config.toml
num_hidden_layers = 10
hidden_size = 640
num_attention_heads = 5
num_key_value_heads = 1
head_dim = 128
intermediate_size = 1728
vocab_size = 8192
hidden_act = "swiglu"
norm = "rmsnorm"
norm_place = "pre"
norm_eps = 1e-05
positions = "rope"
rope_theta = 3200.0
rope_fraction = 1.0
qk_norm = true
attn_scale = 0.0884
bias = "none"
tie_word_embeddings = false
parallel_block = false
init = "normal"
init_std_qkv = 0.0167
init_std_o = 0.00374
init_std_up = 0.0167
init_std_down = 0.00228
init_out_by_depth = true
optimizer = "muon_variant"
learning_rate = 0.00154
lr_mult_up = 1.36
beta1 = 0.95
lr_head = 0.00791
max_grad_norm = 1.0
warmup_steps = 30
schedule = "wsd"
decay_fraction = 1.0
decay_shape = "linear"
final_lr_fraction = 0.0
batch_tokens = 65536
max_seq_len = 2048
doc_mask = true
train_tokens = 902600000
max_steps = 13773
dataset = "wikipedia_en"
MLP neurons of a small language model. Each row is named by its layer, matrix (down: output weights) and neuron, and shows model dimensions 426-617. Each number is 500 + 40 x the weight over its row's rms, rounded and kept within 0 to 999. Numbers have three digits each. A neuron's up and down rows have the sign that makes its largest values positive.
A block is one neuron, or neurons of one layer that tend to fire together. After each block is what it responds to, as a language model described it from the Wikipedia text at the highest values.

L7.down60:532540568547472464491395498457452453534524414462493531518539495458498526487496423519466436455537482509486460489550469526524536487622512532465489506491505534545402461534518505526448530499443498564586523505446450556496476482461491472457485551461510494547468540535463521523457457485406474556466447525536510465536452494459571500571482534459533449479531488497478547419529530490553510553543515591458473492522482528455432503472558555510467535557477535507437538479512515435499511498451587496479526431512499511521481420550529466478490479520453537547530540481446487456509476428547492526
L7.down78:546463508400475525495504489503524496448533480474490557454515527465520459504456461525528481506510536566521538488425413410530477462498529433491533499502433497524508457493563500462512502516483525500518502511396548483520589484481549396507482543513467576550533500514481550510551568518456558431401481518479462420443465492492553496518512490558534495539373492448476466540571587512518545557417509550527526445456491501526541496547558545492507502469524461497520525509455467434479524542447524516471633489543503516448566536560481467458481475519523497531510485540493520531498558505474589452
L7.down1296:472455413436466527490431578504454452511514511533506486463482527499515483509527453544507484534555532534510488523463447484512420441495477527504510450420507494515528492425529533491523537442478566527536447553516488440525538518489463507430471486501512446512478515483549467480510520549455504566555507494514534575515555517469545531472478480484483510439468509549497486547498534527468474530507506547486467532492448533485415485468476452585493429505467491618481522446468485472507463494524545507526527493431526425545513466521437499535474449411508526492536503543496521523479469461527480454
L7.down1373:479468519502528459524541546523561447497526490481428379584552559513547491511519490550532411388504530501504581454454441546549497506530546539499539495431574461507470493464502502428538515455525412483534472560535514495512527582503510434494562503471494464456488520454461438524443485513502491474458565506541494539438490508455512523517594428556457473559468488463446451469519465545483502523461505565511473482516499524429505572544453470500491519515520545503522551535497486547506532442523578592424480473583489482476465467518566497517524476487474498491467458472523479516461517467493474537
Word-initial "out" prefix. Fires on "out" opening a compound word such as outdoorsman, output, outcome, outstanding; more weakly on compound hyphens, opening quotes and leading digits.

L3.down30:499544473491473494493503465483444416416469449490460449505513458439504551492465512462553501525472483510512473490537479511468556447518493479474580516386586555518484518495442482506516530533483459458472485479550534546494508519473557469507388509555400478512496461440547476544527485517432456517465489504516489490508498562488507530400512539576556447514502503563546496450496517468476451523562515458507515486486449495566574499524614487512489512516446389443470468495588486536499554395489519470451578525549461444451446525432536497485477531523467496525526480482436531500542555522521443516
L3.down171:562502561540472473527476490550490508412503495517533518446538490520429491477510491505493487462527492509571491516497495489493421550495454453507505559581521498459520482458461494480520539484533483522494425497526540412531506455395521478521537478504454423522470493446548516477570482494501523488512455466416494564515536530465501482479538536531444502544515459490433522452468506458385522522524524403523463457545508524507521460519592466589546560432490505500506445487534565476440464555532567429484532478510538532526510449584519479526471482484516488419510514530505487567468450495484498456
L3.down459:545471513505417378519495410482550491505583553445456461492498490501454454456542519529435533534547469496536467532509535471459438488446479553540493543523562476574493495482456475488496491479521421490475471529491546494442518479449515506431556461496533462476572546497558430504477496434563502439531517448463440506563528484531453527517512396507470460522464452503471586525488518523498498572420479447513467487479479521516543508560525502572511549533524453467485494556468567499517569541363463531448496507515483482453440516477545452567519535506517449548482608549548552527519538557533569491
L3.down805:551517457465463552458452484487449471505530555556557556463498500489433385444531493483470496533501508441483547488494477489532498563526532533538541500490566512566481608533574490458461514530502531492523484467491437500472507451443484424461485471491474533472537482491585441517475457469497450462507485560505469525550531557473435498508540561491537414499488521453453502578524474435504492499552557514458501463515455494414425488483513497569451508502474505480510536524526527477450553498519498498445509583474439580462412499509585536519573485518565512488510468521571567564569494553493512516
Pronouns and contractions in quotes. First-person pronouns and contraction pieces inside quoted song titles or speech, such as It's, She's, I'm, I feel; weaker on mid-word fragments like til, se, so.

L3.down387:543479506491534484481429491530633440548462536507532445453527501469502460526547460504479439570467503533559600450523504510466559528505470499534532472533470527495480428556483459488472484478532510469435418486455477544516495450508567538530437413444455523475516510539464507454507467493473566472537551500534457489579489533509490482543475566439454510478502491405500531610519538495464505496499538501535499503491458488507484578542485528493507535443534490545507553519539482462531501501532535486549517531478476480441509471584503491556537436544486482492565495549474436510481439469423554549
L3.down927:529522480476558512514476522521607456526499521469542481496571495534438489464511476463519503435505512502550537440554507510508545495530559550433512521464528476481436583497443521454525522558585416512494544525533528492502522467430476439584544479552397558489519545530441466454418572533564436491456463518551441466511505516443469496495512505455466409494501513528536443517502417473587485547543495503525516503484463565453494555475560515491514478443494489465484423484470459508543557469489553496525503470568513405521492450489496541552526463458506495541571547531503508540517422566513545506
L3.down1171:563459563541545501492469519574531484538406559529442421492477493502507485519443447490501520460570520491455521495469493552486517482453505568505520470576497513447571498516497535423519516527486485515553450516460585549509456496509496511457498515458543503517512517566523538429472547496494509507493553520516449441483502505487475512459459510531456481434574498516465534491550545488467493550502514499534552466508531437513458467508518544533489471456432529509542457500442469486505508548486498559515553488498412493443495606513477531409479488458537551492539498494437508422524577545507516473
L3.down1289:585546504524453569538453599492618599490478535472491528472555590479511511509510486500491477471501483485458490467525482540451469485502477547504539495501502537487510515465557509526475474526502468553492453432542431450490536525420530418529511389528472475551550473529511436520412477576509485506475464481526510502469479528553527507558533511504467499568486534549427561464492525512522532547428516475537502543495500473509484539484596525520529528557498524607556498484508497534480553510545509514422508472479469514511521483466493457502417503520500484459448465533528464498535509603491550423
Compound-word hyphen. Hyphens joining compound words, especially after prefixes like non-, post-, pre-, co-, as in non-avian, post-playing, ray-finned.

L3.down375:502483536475470519535420539395444514512521435511523468519474542501529474477545514493544477465448495434452599403569501567466514570489540504521533496469513503436470460448518570470455505512472486454544527577467474563490492522559474484556448528477548478548477590517494510514465520484451530471465516603473529515495521557505530484469463504541507508540464596500505443502475481524480537522535476520572507486495446560502528527548493529523541467522508487512462530555509451530547556530509464440564546518501595465503491481566533448506501528552541491531513549553451427462466442540561487563
L3.down612:502486527463509558500468567471455456560494528531468522534499547460513524509482464550444519467517442471502578489443503524436535562500456509472485529482398450529547570502508516503501424424460518437548483510511482509546502467504480489555408501501503439461575533486487486506478515505492480449507535446529488526493504467531508508521502508451443460462460464400473508460434484530498496434492401448543480515453527527537424548492548480494512529477539434539494459513515510527484507464503483535523535478488430428429483538468401503516537527528503478511435456543597439530528474455438500406
L3.down823:517472490472433519549458456474571578491476548527500475496539583465504507528498463520482542485586466568553487517448470480493526422428481519473481405541474500510506463475500521443536446446511523514552528597505557492521445484482537525510520474480436510492504475523486495587447454520437539457502476435500500527477512497482518507531528421488451514532514546510406419470546541438509446530452467505486558533535550437486516511486451514556477515540520498554564500530531488479545529495510465499464512546449514581401481570489561480553469465531505492478553493464493506498614531482475494524
L3.down911:511485555524485523522431591462472488508458444470468497471538471511576489530476545526453538465549453513504572467472486492482534510524592483494491560516426509457481549531507497528525435534557503472417541466549358479546516529514468526559514462412489479571495501533506453471508599426513545495508536485551523521534447486485522514488484513480487580491505469438444520511496535433471542522532483500430430495480502459508501586539509463520490514468411489511583497404451517553552507529536565497571521529457502565470534518504446504529551461475470507487427392532456529526423476552487479541
Ana- word-start fragments. Short letter fragments that begin or sit inside a longer word, strongest for capitalized Ana- (Anaheim, Anastasia, Analysis), also mid-word pieces like na, al, ar.

L2.down1365:478514468463546519538484520522489491434518527495418554436460508503456515551450446475613444536493504527540516495572407518522536579524471478517498547538476549502510525470490532460499414503517465528507500505527449530513567447484530543436529502517523507555499430437468507557536456455388582481515474535489498544536459443552525456560495552515564486498471523500451527542493488509504526538520495449571500532554467514521470385522504475517503486530518517501510483454495503547453501424442528570574536521460425476466483556502522535556470455478512431468464500529499429396507567497439473465
Paragraph-ending line breaks. Line breaks right after a paragraph's final sentence in Wikipedia prose, often before headings like ==Early life==; also clause-separating commas.

L2.down1478:480513553471533486529521546502478515499503542518442435474539530540377477494489501529478470485507502528547554496454536530543508495504498590509518478491451472496503543532478524482454455457482515512467549484525439510459610552518499476491459504482518483489489541557549478495472470454533503468511520516584514512449515474450485520580510516484460583488488506432518466521457482513521460453430523494576529439501426505461479455514463558534488472529510480534539496498526497486557485513487523525491504459425430570460490532472447465544459491461553492508580494532511507557467483522494475518
Name-start word pieces. Opening pieces of proper names, mostly given names or place names split into several tokens, often in tables or lists, e.g. Ana(stasia), Kha(rkiv), Leon.

L3.down247:491508499498570477542496560490434468463487548520439497508492492478508484534463507482558475506477505534559563520461528553504548485551473427501476552536606502516406491522492535465481454538493510439506460494500501505560481526503488437497458445626565454476469467486532495476462484515487490538567537479514484500552459490511488483445522517438532523452445489524498477485500431533478468538494527444472491542525485533515524520406590582470493463438533435552500560543472450520429506466463461518433565462420501472518476465433499531522437476479511516580467507442482526492485466411487575474
L3.down316:452500604492507576575507462441536434474552491512467452538536518567470499472570480420516476451513555505486546478441429489509491509523513459506459466508465507503617478527484473454471473554497472418610477511525518543405514483568493542587486583517503438527503496484539522476494533521476497428519525486471527471509547583500494504528441542494547518561506496582446453518512452428507430567477491552483528463496477466463591502475441475473538555458543436480531557523507398552445442475527518485516484467550544492428482409492478523521509565515475474580443451427500590507479468499416543534
L3.down680:519532500489504478527558486484465513534569458497531488530523435425511457529525465522473515466485500547463415484444555589500577460495434551573559488485530551530498561494474517483503461529529534472505587555518488500531503429451502548468546529528482435480538539476521558543510513530446571455494509522473597467496524476473461465491510495480474415492578470547522531500532458510519489523594525500456526466468494512510494458597549527460558526576495468537544530536471545528517556498477461483520441431543469610477444499479514490512515532529454539471528461462489542454417497463573498549
L3.down1576:561542527464477508493537493493501511516536457458526520426563473526515438500490506440463556454464538466483496459527540428494497512499495554538541482500546626481428533504449502535476497495478501509513520525519438459431480483553589552497561460531442533557549470485491513446474487497554498474508541459450487522455502489505500502496485447493470473519470464502529477591545556481502496499510495550402479542521537502539478494417510497478522524431522497491474576452459502473510534505591521543550552493559529550464484462508489506504555477468530554502554531470468474424511534536465488486
Sentence-opening adverbial endings. Final token of an introductory time or adverbial phrase before the main clause, e.g. the last year digit in In 2018, time in At the time, Initially, and commas after such phrases.

L7.down857:473470498483548467469491514499457488479527435503468455500551553489462540400462544459513571522407530521548477506456529510479545533499437454461542482498481416452517565489506616504583492508501512492500474496551513474546535444466545469563459455459513556441522527458521481474473505430523501520579538491427520507524479438436493480475559575485564514504536505488565548523482469430486530513506468516489519509509496577509455543541447461503480482456436509497524595502549518462439500519464551554483480446524481497530404517479537503473474498466478473567457544554578502393565468500560458479
L7.down1404:449522499465514514580490560483477542457503518466530456535491479536482474476484549501541457526524523547496485500460478491490517470457482477498503548566407515534481471495545462517458496458529431566488493488463493434574509495571467490547515522520534489531539482449546565498448387419515623497554489525452494537431506463490507438478505541438528482510500449496521459509447496508474539462453521510515486488510477539463434463526420550491440510423469504488564523575570518485520505425567503524485486536553551591499452476493500526421535439492509486455489476449521454413508507524502505499
L7.down1470:486492590546472483476469392468495560515423497546430470513543498512514533479405484483460460511486514468481489497530515479480527501492474489468478540528449474500474469444519392470485514493538480503509532525581514523443532494546557376423458538516481548475577535479524470536511520457485540462492561522459544448416484529480521507486518524488494464512469528504519514507534514448424538480479478471523477530555537411480469528464447525468528503520529494511520483409412485546508497565553452502533538433519529411442500480515536495461497483422527546518478454519448505462507396433555454524
L7.down1701:433520484497511472502497461526520510481458457510489533576505589552510486482468558439504483499522559567491457536453496422491435505519493533509456511447498447409519493458486435460598489524512495540455509510518530575493467426493455472502477559463482441460469446535524477489490432494489398613445486489481522478493458463518525493461601468513427513473572525511524493420525485532531465473501457508496517486499532500500506520521516524423478524475544459534485399549505502486458425497491540514467449399446521506499495578547524415469576443435556503470586510531544481479464545421476507476
Mid-word capital fragments. Inner pieces of all-caps words and acronyms split into several tokens, such as SH-OR-T, COMSUBLAN-T, (AH-C), ENDURA-N-CE, plus pipe separators inside table rows.

L2.down1142:486463507474510447513527516541529496473497503550457480573560542461470476494473563494411520490483523567515565469498500493427500467513471517491441480487488453506463509495470569489509432458463560570472528491548486518465452517448508554470494517461539529512485461579543508560506499488537484543497466488475541500440460458542457471481450539509467524439461438500491504492452413454455486512527465455448452582450529553518441477503504550504436545515436519532490533499518520513463541457481531457484524478587516589565432543466498534526522583476461442495468526504496493461580458521496482461
Capital-letter abbreviation pieces. Uppercase letter tokens inside acronyms and abbreviations, mostly in parentheses after a full name, such as RA, AHC, WRAF, °F, DC, kHz.

L7.down231:520540539492523605499440492445547518460551471467474491484458533510442517475397552419502578481484536491530496560508440539529451449554466525447506512520492470440581516548499573471538516542497549449548536524520526458444515540546507450526554515546468456585485406506490491521565483473498501476494428492525473541527528571532536506545491508479520511433489453498500559469562521481504526460623470520527541424538576413484478506552530501510452451514477561473549466447538571507468489511531494497388576526571510545518489500473551525496482467468450493429560574544589473445569523474473517548
L7.down260:499500476527445507452492537464522567458485468436503509495515535539509506463489511531594439429541495514466560508556549461479514468473437493470533455512525412559611510559472492526493538515531500425478431528470514504469500518529540498489540516456525549594474444494549453530538506479486519517532509533537510519425491447548458488496512472509459519476549536448489535488479516509523473539486483517519542520555506458565493590532537482526521471458525548480512487472553506484506468468590513435536474520513528565519513539504456527481501439535476448529515440539548518516452575528542494493
L7.down372:517477432476537461613485502523502477520544528546467464455469543620540448516431476535426516517514488499494538500507533440493484512490544490497466455564506533479468584563492513484516488489518446543455463493493478451525463542468486498462449522512480535537472513534499471581558577509479552502513445454510541536456461517456542444442509497439581517492535448491502537486495442485578485549508591531488438539519512486483485469555495521532589502449466534479506514522505428493528461528517550497485483539570535488452505509444546537465409462491473450559547468496444642495506508484505501565
L7.down1691:450506552494500516494443499445478584480537415505436576511592512551461513518486498439489544475555511461500526510519532526456487506497540512440448492520523465493539553528509486456514543571475499463515538510571488486472459495507522494479442531475463468510479518508521554543533556476526495452448471529531545525527503533519501537443501459491478469493505551498527499520518504544501510556522531538447469542476471572522447514572496482541566520538505492449497508491563496561509547494481459504464467503451489519523512510548505517497503547403462481563527479558493514518490533451477494514
Abstract noun endings. Final pieces of abstract nouns, often for conflict, trouble or change, e.g. ignor-ance, dispute-s, unre-st, violence, and often followed by of.

L7.down145:514551522494465512489508468463582490450459537430544472509511522508515514518469380504532476448458451536579456470552477462462484495539517463476532535541518479474462551479563460489515540522440436500511527478502467492463445421414483484448495586416487516539494436466523528564556469544470458459572499566444489516491442592509438499493513559498544506527468510596473563510514442498492556401484554497458531578531438485429498502486509480487535527445485532477475490526547481440491487518522493539466513506455525524494487504491581501475497482446483528539429526512554499585506548488522502445
L7.down311:457538467482506490461453445571566540484523581469502500551502476555467482517527483563500422483520509568549489511471570491575480488574467487476525551535569495559512552516520485536456549496506513506444479540502529544469531444472482453511490503516457530526526546535550458521525515511486543456576558504487454517543574516446439516531507517524519358485415565503481604511478473563470520481600506546488506495560526438499530458517559486576501538449490485501453508420553521477501538525508468468491517520440484573477496433491535514507536462540472469424526612533558527520506532451517570464
L7.down410:522507501491453454476429466484433544490444495471526489517539539527506483527524569431451456521497502455532511544455492548513474497483472502487494486492576461527581538506523519470532479482513542493490487509519503491453450464534464486450476508494518487485530421514608433547470455498508545567555530512489446545511564544422541497494569534452527388504491428453450532515505496485507451464557508434506540520509481480440493469465562427546475477457404493528552493484512496520475529493453526515506463469510458460499486452484471569512437549512532468521517478521439587444513507476513449516
L7.down1017:519518569498479519478485586427489471462515476471466457512493507502547482488497506519491498496570504487532457461556494529564510563428468495557530547548531486515472426469533555559483430487502520586468510426460450528442509496467434553590448561456527494499486589455536509514519524484515511545534510460546479448526553479437515547536485470552521495543540533481449516480507517566509560431519505503456458501565481524517466500485481538488446491470442456456465419528539504443513481432512491584559416451553495536434539510487512555515524499428522520552427444521481498508544471436462546449
First word of quotations. The first word or letter opening a quotation, song title or clause, mostly "I" starting quoted speech, as in "I believe", "Water", "would".

L3.down827:445491484472464516439551492545484521493570507442481522516432498535498528526502565513477544492521505484489499487449515498427518492503466584413512549479433468491406505452570551476485445473499501526505531481520537528475489488530480545520489513501446458515542498511538498490510454476518499501471489487487480512526510488557520476508501531429490480472507493528441476436505490491467514500451489529440486479423443481539429519510477533576491494526470462526475539499500543538433457417530548484536511435606543538487499534409475557473492514436455477557551523460498372396485521496481526450
L3.down1017:487533516561475495576530512440535516464549480467497571548520483496577554423487501452491543526434532542575513564524555530513536471488445496501470554516498468526409571490455568499450394507498541525463492548442543496482485519556457591478522574452483534509508506415541497436462493530482530563502466541508460559486502515505452412501533443487471428450550504575528515513504448514479478517486550551470562421523522449485527523553484521507472458456400482515492560508485471535522527468438511578503498479473544543426529495483434486518531501401477589581503534448529523476522515528489510436
L3.down1164:475555486517559554470511497506613447486483461514572523570447493545506509443496520410534456455472529509578502479506455491494548543477528517514465544384509457542535515436499508455563444551496484509484505432485540516451459508515445471581531549501462462501478525525453497475532542454503483514538457514541503510524573531506395472487514528526537454470522491459497530457497493499456437457517530508540546524456555493467560456501513548604532509496592529569546511511551509512580474513473458486509495506459525581532430510551485492530446474555445463509456462521502485545416488478480489535
L3.down1568:570517540509542475501513487476486502554504527552468510515542533494464501396488497563512520530533496458531518520529474500523512489495491520493494567516497505551465496480539467480496458450483482457453529523515523436502457494498473535467425457504530609517417528479553488545504446443489489467527532500561540456500568530500491436482431430437449507460473477544589576540515502449466537500416561500526564500416472581540436443494559504567471535513471508551531488488463511461514459482578455511444504539531565592488467518495510598474519507498416540507470531498554434554491498517517527432
Support, aid and military terms. Word pieces finishing words about support or help (Sup-port, help, aid, supported, reinforce-ments) or military units and ranks (submar-ines, Batter-y, Officer, NCO).

L7.down256:407528531499482514482498522572509547502412495487509460488534549519541484485484570535542535517530432533392450473511586536506472475459489384476485481491498536472465544498497451494543469442497486530523476480525470464516531499505486522522515517489492501483525458597552515512502505548562541494460540517500481512495504501501488489486407417529523472500540499531539474495494523449455454568466506457529495429462556524503529534527474464461484455524568510522521452487496495553532542571531418546497477509474457490502477406493467530486497494581443495463516522516553526476549501468521462419
L7.down329:489476456531470489458472495466494566493602563567496502504459446513548563437513493452508475493459549495398496529538577408541459547518488472468518508519489525427485522517444522502536447447468502521536474531539562484422545462382500459478482567538472501469482409531482435483496504489508505475529534453513481455576527525539536542528525520537564482441419562443539496538481414379555526488437543515434524448542494414557516478476540521502510491423543506479572507470470513478498494525522459479496487560447551471420498493459602468468552533436534499542528465497473468479502450489519527497
L7.down502:500513563515501416536500497489526544424449483533533519517563512550561517449474477455470459487468519449530523540531480521482435516518560559469529517455482497464486492458447527496452506526511451575474569564479559487518484571584472497460489504458516524476580486486511475471548529546608484490464430502471519522540507555498497503491496487555457595561450460520457471517533480505485492548506514470463501545396519522471459539538405438545469509466544513547500454512579549463514526472474507460509514518508467474535501529570508475455539572448514496533434527492469494514496499505487521507
L7.down1429:446490476421535544464504544606470533515495509531572465450440479486548489555547471553507487479470484484549548495444539502454495439458469482513436481398544445518509475524497497454428478547511474498406519517518519525501542509464527437558508528534524473508462513471446477559493584510494468483525522476525494478490491515542513442495475458535490453500498541540450586529551493476429494453483537492506480520537488543458523588415400526516554525535453477459521495488553528518475449521544473441508487546440563470484464528513538491472455529526505420526478427462416555575424481469486487467
Sentence-final periods in encyclopedic prose. Periods closing factual Wikipedia sentences, often before a section heading or He/The (e.g. Hampton University., Slovakia.); also mid-word pieces of names in tables (Axel, Julien).

L2.down1416:486517434497441483453497480448586492505489480468461541490481531545521464475533552420489492536483506467560547488566478455495523392496486537524485490514487492547494550573524547520494451529480517460526478547550507506525511548511530478606522465493483555533499487509480528573486511473438503468563509456527522544496547565501512464504453524537463458495561432479481399479441454541463471510494534496568547532526492495516502440532460515467549524525539509524553503514525520384481481538551514466544441466510463591611507451532531592515442486486538404463482461521532471555531506494531459523
Battles and violent events. Nouns naming battles, wars, killings or disasters, often after "the" and before "of", e.g. Battle (of Iwo Jima), massacre, death, crash, flood.

L3.down159:482573478524536528490464517453452496548588471555502492419457538523485439497489484469528503453513364490529530469480474447542471499525505566524480547460557499504506457495515441419580446510532485491512495456443496496544461567548598561503534487479441445466562506475491472521496527519500483467446400547428478531431503519483500449556457461480616463509554513476486523491527454584586455544481470534450515497518478504498530477498530578507547453497534506526534525464494537536486549470506488452448450498437442487491546474477441545493497498437492408516423492517424509471541515418451506589
L3.down552:448531527516581514508462479526549488479474459441464513493427537525566492500536529482521519442488520556580540534441479475491481517471441485469469497509507488586489538426546497555528416504567480506552466464523527491511529501534509473515505451496526455519561477493493481574530519541462499476497491465507523550470498533471447439534452485508520419433473543492532433502534502536510500586509553551492541518496513421553540494499554516545516473549515514587574487420493458493468533480516497473495445535512562508502539452524455528516487486491398556574443480487477531522485473480513494513
L3.down733:523482555539520486479432531504587463535610485498492547483542520544527402520575476510447468472448471542484538545506486419498506500568506587497498532523463492507571461619518509488519484494459501488550456458505492473510439495483516541450445475466479565546503472608489443494451516504433527509498518541479556479552527511536490464515557496539517418491513484484553530513402494538534470471461529533456506535516441476527472467461474514555540474558517541510538508499583500473538485536540506484467488427489457462512487464495506548515518549518496502540438488468530535534444529499456476421
L3.down1647:473523476463465504483483449574557511463464570447482532557441434522469496515486587483523533559494483490462506452546465412467415508462464466584439510521506530474521517444580585507543573504560525502518489520510568552474487518477547542521562516509533490444565455494457537574515493561526522500517457530515489492467499571506485487572502523512460494481543489458509490480511452571522491441460479434478503515533531521532574632501525542544556478572537497473482507500540473506525439503509542577578468473558588583539452523527408498480539490541526464508575527538558482462555557522464504450
Conflict and event nouns. Abstract nouns for conflicts, disputes and occurrences, often after "the", such as tension, dispute, clash, plus event words like died, competition.

L2.down1145:503521446524508503480481546516634576481406488462548554471509529523492482492483494515455530482446530539526513424464504509498530523528538459490566546531565471517533555514509550524460452541515435502488511500475519451521437514407465517491452461514461503504516550539563458511540544515410599489476450470536490544483490521471507506565523540482511453488467536489451473489487540469448506532465578465520480442520400491539420427520584435528488566611468450508557469432509459467496470504485496471477454485523463544509532471508501474484520500524541485514578502498485493593560571598529526501
Roman numeral tokens. Mainly Roman numeral pieces after regnal or ordinal names, like Edward VII, Christian IX, Frederik III, Pt. III; also date commas and capital I.

L2.down1415:509484490481518522530550464551521521502533546429525499494509485557480534503508495545521530511439528505534501542584458422516519544461393428522505534543501481473454463503481485506532570505471551475490519506563494531562531517519542557454502520548488507506428527466478509525488491481517527466499453512528457520470508516478565494427526414523467531567450464521528532485461506606564519481483467522513587492582533513567488529488462537464524527496526494492505530461531562488492398462455563503534471411515562538462501516563506514482521477549505479475542453554564473517470504527487552510
Word-internal fragments and joining dashes. Fires on the first piece of a multi-piece word or name, such as Hu(sserl), El(len), ma(ho)gany, and on en-dashes or hyphens joining two terms, such as Kyrgyz–Uzbek.

L7.down570:543522543435536553515475501476499553478571509514515449540527497486566423525493577446422536524536455522517516497476552544460503554521459481481484475466473506446504560535486562464469489460451500512550526499485461473545571592510443524449461565476530510524521578551512487465584502578461465458469512506507565485443451496474500441467485519496509475574451453518503388539543528472461504509474412488480497467425512467568472463541491514539462424497533488485492462488535605448485447507500457431499497530445507450483498520494422510523572531535455510513464527518455505481538495435469530521
L7.down725:483503497520501501460510464437466439545515544476524477462532475561519508557486563423446546535492399486508515483459546478451431551535478570536519511480455473515461495516507490465442467529429528591528503498561476538458484510513527498475492529476462497528506483613470514485534536458531482499517514420523555532523467442455448526404478556505456481537529518470477461510498509524540566435553494557403468518520459550541430520513553498522474530458527580520469518489492534484527545498463532439482501569443511490472496525556414455490478540493572485485531511456423417431530485512496519546
L7.down1039:461520542536473506554438483532512511521487465494483517482510405516614499490446507495425556552512381522431508560545439551567539543547453470553544523493457514559459442518517495539432531495455487465567408538479461524544562491480456487467502460517435519497526559556518518505549564436472386504473505488559448509481484484447576505480497484569409425477484491549490493483527539534450543526489520492553455558489503495426489439517519542484516493484522534512574565519492500491544454518487534472466492523548534520533563465448545539520498403431507506504533598506467484432518528551510527513
L7.down1183:508465539480478542559527533561486531563529496486501504479499541492478508495546449514445498553476525574510483504455543473483561524506458521560510467472562459432518546462577492487455621445433504527481510466534439466543511537466447563505544472518495526428596477583504454521489515495516512486487561452505486499567498563469480525559521495506392479483490510469429487504495594413560466531476527518487546526531521479471485559499512523448476531532464490465455419527485452464501607508484533538479498508528529538433537564480475493449533465539434539535478561387489502530494510514422459472
Mid-word "-a" syllables. Short consonant+a syllable pieces inside foreign or unfamiliar words and names, such as ha in noukhadha, sa in Essa, da in Dekada.